config.yaml
attn_scale: 0.0884
init_std_o: 0.0382
batch_tokens: 32768
dataset: "wikipedia_en"
MLP neurons of a small language model. Each row is named by its layer, matrix (gate and up: input weights) and neuron, and shows model dimensions 160-255. Each number is 500 + 25 x the weight over its row's rms, rounded and kept within 0 to 999. Numbers have three digits each. A neuron's up and down rows have the sign that makes its largest values positive.
A block is one neuron, or neurons of one layer that tend to fire together. After each block is what it responds to, as a language model described it from the Wikipedia text at the highest values.

L5.gate146:510527504496513557492475517524486526508509503508503497501500514518514474445504511538473520509475475499492517475477468472513459538504491522494497488467532513486509533503493500494439481511536504512549508513488420520538490453473509500527541518511488534461507480449471486514483503517538486527
L5.up146:497499509489523523557546495511484439524469508513555495451464499485492483505483496521466498512533501490467480484496489489486504503519496495481473489466492529456493529515521531552489514523476501487520479449519521508516473508478515502503455507515497509535509496456463449484461523532440537496
Responds to: Second parts of numeric or tabular sequences: year digits ending dates (17-49, 1993), digits after hyphens in scores (2–0, 4-1), and table pipes.

L2.gate379:473476501533516495508484490531503530508482532493480478500511501538522482505515469482507506480486505485523527456522515506497504451518504455546484499468490507491482510498506516495473448470520505486509508517511487499501458477522524519528519491482477523522487491494500469523490515504538485460
L2.up379:508472529530535491492504492528509529504479534494498501524511487510526480508497462484505517475492512504482514475525500502510519482495485470534509485466489496462498491517478507518460431489513489473521518525513498521498446489512543532533495483500478517506488504478525505492497539473504478488
L2.gate516:519470449551541535513530488516455489509527488553475506523511526486472498518528498497521504463479491461528493472489471482490515469518515440521538504501487525489506512530474507477518505529522482487495480533496505517554484482522502498495513523506465485482521511539478499539467522491465535526
L2.up516:497488505530512532494498496504457494557504536521496510479548517458485537519521501485493496489453519504489479475506507494507537473450518412532535495535479487478488501505490449496522531498516458496456467516480533496535431458536481477513494504492471517509480535543531498519484472487474514467
L2.gate551:472457528510508487493499477503505502497468550484477508505496477492449536544519523485462504532489518515538550511513484500548515539487489492545513520483534457506505539466494490524519521524501512501512523502489533495539496478438501470535531447539471501535485488478507539468525530525490489511
L2.up551:547526491517488475540519498485478514457527500530484489493519496498532522479501527482486486505479487453531491478508500537503508474524520503514504545501465476460526548487515474492502534543497549479542509508502519488545502504497484473505495500458484448490523501514503464488535489493497496502
L2.gate569:513489457522529513526490521527467487504502524478473485517524523500461572543501499538509490513501512496485489483483517507444505471526549456502538497500546457453511528498537535494484452498492525483486541494502468500546481505528491553524528486540503528475541522530509508525520494492513496528
L2.up569:508530464524522517523488546504488497518494520492469514523479554498471561532504525549518499478494543457518523531499498509466540474513529465511541489462529491453528525497537525507506458517463514481514481496531505482547497541500490543512511474540490520495519478547502502505539521488528494542
Responds to: First subword piece of a capitalized word where a new word starts, usually at the start of a sentence, line, heading or table cell: Ar(min), Ar(chaeological), Z(oltán), Th(us), No.

L2.gate151:506470522476453523536488558509490468496476506524492543506485532474502516541470489492530480503522492469492468564506484498506545492480504455493465484528483489490498498528516515486503494562526470489475486495474510501536482490478476496503476524502505523480508464514544534496486496504531516481
L2.up151:510470472526500520463501523500501476515504554466501498447454547448560494487456500490486449531502467540465506480538460510521509519510479491483470453484460500497501513447503523570485472522504521515504499509497522464497480463509482561495453540511505525530501514503509507479450490517459488512
L2.gate162:501483433478503516482521536509518514509492475482494460532485530507512484478508535488502479511499527501475515480485496488468519517511518468539448519491476523449508497501485499503461522519473480520540525504459509452454481484469494485473535513505531494469524488541508499477487491472485484500
L2.up162:511514515482535505502566475543528511483508462496511535516515486511458514471496524503449462502447493500499500530478473504519566537511501466508500471469469521503483540515508501490500541516530528515474495491512493488494553471526480497460512563497538504473489529530488515504488470482530515537
L2.gate378:490544551488508540509496482476469511469506516507460514475492529436478554505477529470517481493493503514491476492500469486473507494495549459490469489463546487509494491491471516534517469524555501471501496504516494526516475482481520515493509496448474491507517493497513532523483468486491532501
L2.up378:454530508498493531515530431462475535527515481527456489476501484494470549517489515499498475493483484524465470538501492478510507491466495475522476447471520524548502490530504468494480484500503531512476525498525557509504496497527473544498485535475501474474509541463539532482535488512521524464
L2.gate514:514534445496524519565503527448484524508475492490470511511524513500497493474458521486447480542500507518510542482468464546504505485446528476523504537519505461493501519509436533466454512526498476478521516489513508545482477487524481484510530506508492427471487536429499468497498505504479517467
L2.up514:538508456521527496547489513442461548516490482495460484540555515479499499488460502498494470486488565537480530492473460501510492485477513463510511537504522467499527539492454515483456477501494477455507497489497486533482522505505495499502490489510497406465509517456526493512502466487477500479
Responds to: Time-span nouns and year numbers ending a date or duration phrase, such as century, years, decades, 1999, 1970s; occasionally colors.

L5.gate307:578514514466509502504531468487487506530518480518481492487513496476574489501504509467484472495501526519510528505487490491470498479510538486511470504481541527449541516472473533505469473491484473533493511495496505512507519493475555506477503519490493551500477514525531538532484489497510507466
L5.up307:493490508540507510531473517573463471496486526513477539508499547529527525505514517531490489548568513493431518477509467534532488497483452482524437485467489515531527520482532483427491483507470545504504478472526503520499509471528500483553458506502492494515491483516499519467502490499510528528
Responds to: Year numbers or their final digits, often split as 19|09 or 18|12, in birth–death dates, case citations and event dates; also the table pipe right after a year.

L5.gate544:475509477512499448490550489486501511559489526480519494538553532470501516453527524477531470498524508534518551492506484478470518535481481494523544523498493516489469481498555467473497448506480494464517488464510493477493525505491478509551488533484511521549536507472488495495510486503521505484
L5.up544:545513483516463481503502517514487510490524531484459512517535498518529469476453546507512546496506462521482480492482470463501538496512478521519515472503494499464472462520511518479517489519487460502533524484492519473511501418506534492528423536479460560502501491478466476486473485531472460454
Responds to: Month names or "the" right after "On" opening a date clause, e.g. On September 25; also blank lines before section headings and mid-word pieces in tables.

L3.gate221:509480529503477498476508492508508504518443475492539463554498514516509504460494510476500499475498482493468522477526491530510492541513524505528504490490517495468537458445495528505559500461529482498503492489491511460495519476514469484499464503507458542499481550483530494475501485531489489513
L3.up221:503505498475488450499491481470470518519496463486460532509520542482508533521460531462456478535518508509499504523503455509516504485527532496537489507495468517498482520479476517509514507532487488511488487524509519515450517440536545476504485544513490511459530485486522480471497533498507508518
L3.gate342:487498477479480508471472510513528497522494512503512459494547503479536514522535477466492494511543519526519485516480487469556493508526515503506497525505498528457534522454477505502473521493484482509453497457523516532511497436517479496488504519518437485457548512459496512468506504505501494486
L3.up342:522478472472496572524500519512496516503489524448543469534487514469499525541527466445536484467514490478500480537531512440535497499521494491499488546487495510451500464484441447528478492465469500485482477488514472518453482504514500507504489521511471540496504466470527497437497515458491510494
L3.gate576:489505497493478508487506481461504454495480487448507525506495548474506542489496510498479491507542497463442477473451468487509452495497475492531491485474513487484510492487484489468467510530501520504490438496475505521497536478472489528516463504495446505445462518489502483506505516503528509513
L3.up576:518522504492464511509553511475511475477514471462471491524504513475517520483527452502483537461484529541484487475501488523543508510500505528535447498475482518543530493464463505458533506500529454514523510549471462499438541494481494497487521507533479490459478529489517487486534490476508502512
L3.gate590:498492512458480468507484528515472493493503494464486469499534523472500474517519495458503544495566484491512510519492467506509454474518491444510540477493526531507517499452472495507509499477479514502486469480544449522444508472523508498459481490516500483467494489512534511507475487491538533512
L3.up590:547472517466495478508486527483473495482504482479488478456532519457498444507485493477493543484543475458496496524536431492514480482532497471504495510498528532477472511457505478516476511484498500519458464494543467510445533485481492523503473502482496466472480463522498516490544519487542505509
Responds to: Final piece of a year in narrative dates, as in 185-4 or 18-61, and whole years after in or a month (in 1958, June 2012), plus month names.

L2.gate30:548482479509511527485544532462499512538530472495417519498467468468511497534518458483521480528474514499483481476504524504448486536535473532525490502494501463506493491550518507453472504510508529523487510503474528499465534531495478508509493526518457560487510521486486541471526510496472515508
L2.up30:491523496457505521502481492489525479474510454487516474490507531522521519539499484475492507502484521511531487466513494512501505528534519499565468490506523467457481457487515556499502463512472516484504507509525493472500467493514497499486511524484510581463440518509479519498504481462526457483
L2.gate476:485491480553500551501503546484484476459521519486501522523501455472501489516515473550489479504467495445491496476490504504492484528500488514499465498477475493481463537481544523477464451499527464536535499538531525469476496489469510515546524491478519483514448496537523516489519444473522509471
L2.up476:498487490545497534500495558483499481462516508477502523508502442477497501523499490549489488493493492458485495480464517533471501528512485509505470502497475490473460516493548520476462476485509460518527502519534517462468501482482511501531522481472509483512418506528530543467510450484531486470
L2.gate510:497480457522515519508465500444467521489528538512454452532504500523494510506509523513484528523465539507505449503501510504495514509464501526462498507508496461503494551529535549483489461537460507460544552525506502498468501517461507531523527484477541514494515488498479486567548447485499486463
L2.up510:491487482512512501498454480453478517464528558497486451505485499505468496512477519520485498484467517502496479485499493485508511535469493521461468515518475451515483534506499541472472468526469529423501535516514493495459505518475508504524512496490531500493530503474472480553541460462499465502
L2.gate613:484460490493526523494477484468509480503482490512474471486501538465518469517523518503565520487490522498528513463493531473467506536506477550479478548512491526488491509500548506475522478492523509489497510488525533487473521538491490597503522506490483488511522533505476502518510492496468476520
L2.up613:487520492535494543540489517481514514435493494476482487521484508504491478476488494477484525496469514486478506488485522539518496461489499501498515485527526448493484499483506542480482506541541499479470538525512505507471452510488524513490505458518462516491465496504503478509512481552494459465
Responds to: Two-digit number tokens, often the first piece of a larger figure, mostly in wiki table cells after a pipe: vote counts, percentages, dates (13,845; 13.70%; 12 January); also statistics in prose (nine, 69.70 m).

L3.gate74:516482473495492519453461490518520484433502531466507499483538476497513529508481508500552505500524477499502503477495517484518495533521465487559488501528476461527443467489510518495515498482523494474516437537520470497488528486500485541452515487496437498504502463538498477526496501504484496471
L3.up74:485512484504506475477512477527489435506493473516538536512480504490497522484525489521514473500545514500450449511498504466527510531509475525560500513519486524532463479530559490511510487494530516454513438486513488509481502469498530512497465513471440493502518470507498524475432489469510477520
L3.gate259:499487456495520522497491516499515470484566500488472480525449495514509537520504510479554526500529501467478448513477511478508447517475493444518520541492522520479487500488498537481522545469517529505486504506473502514517488504453527462477487497499547492460514456529509459522524456493461508496
L3.up259:483528489541487501459523508518524522498477534480492520497497467508487492497477554452458502505446449504504485493499500466514470511503491502426530510514491504479524500500491546514532490513514507468493502517485524579516466499501525522487506472469550529488526475527493507478490496519473494498
L3.gate531:518471486501492544499501495457514515503529532524505543473559485532523560511495521493498540461536496472476494511497472466538508523474489470501473467538507532502485516541532512453498502477536480461476534522494482506447510524504520465497453478510506515519482498472508489510524496470542510531
L3.up531:520463526490450517493524473498499521525520534514493527487528492547501532515501483495485527470542526430490475505486503468524507529470518475494498477520463533505531497495508506448489499486509465459500511509505469510478524528532539510490480503476516530541508471472489500504494506484487483508
L3.gate653:487529468524509512471455525492487492500502511466504438540514503498542457463491520498500519486508504538509476473487518513488503503480512476503526514520494431485475517494491493507486452507506479470476467547505498474486522502483507479491504476499528451548442530507441498510484503465497457525
L3.up653:477482502529504537483508549544505510472501510493494495499481528480490486529527472467517495513482517525531478474492505477494480535491477540527488530509538476496457511497518494510509488474459477474509468576482470506472516508501510458513539563498565464516476502475525536527489528444495464523
Responds to: Mainly column headers and cells in pipe-delimited tables, e.g. Pts, GP, Event, and digits such as 0 in measurements; also month names and the -ies plural ending.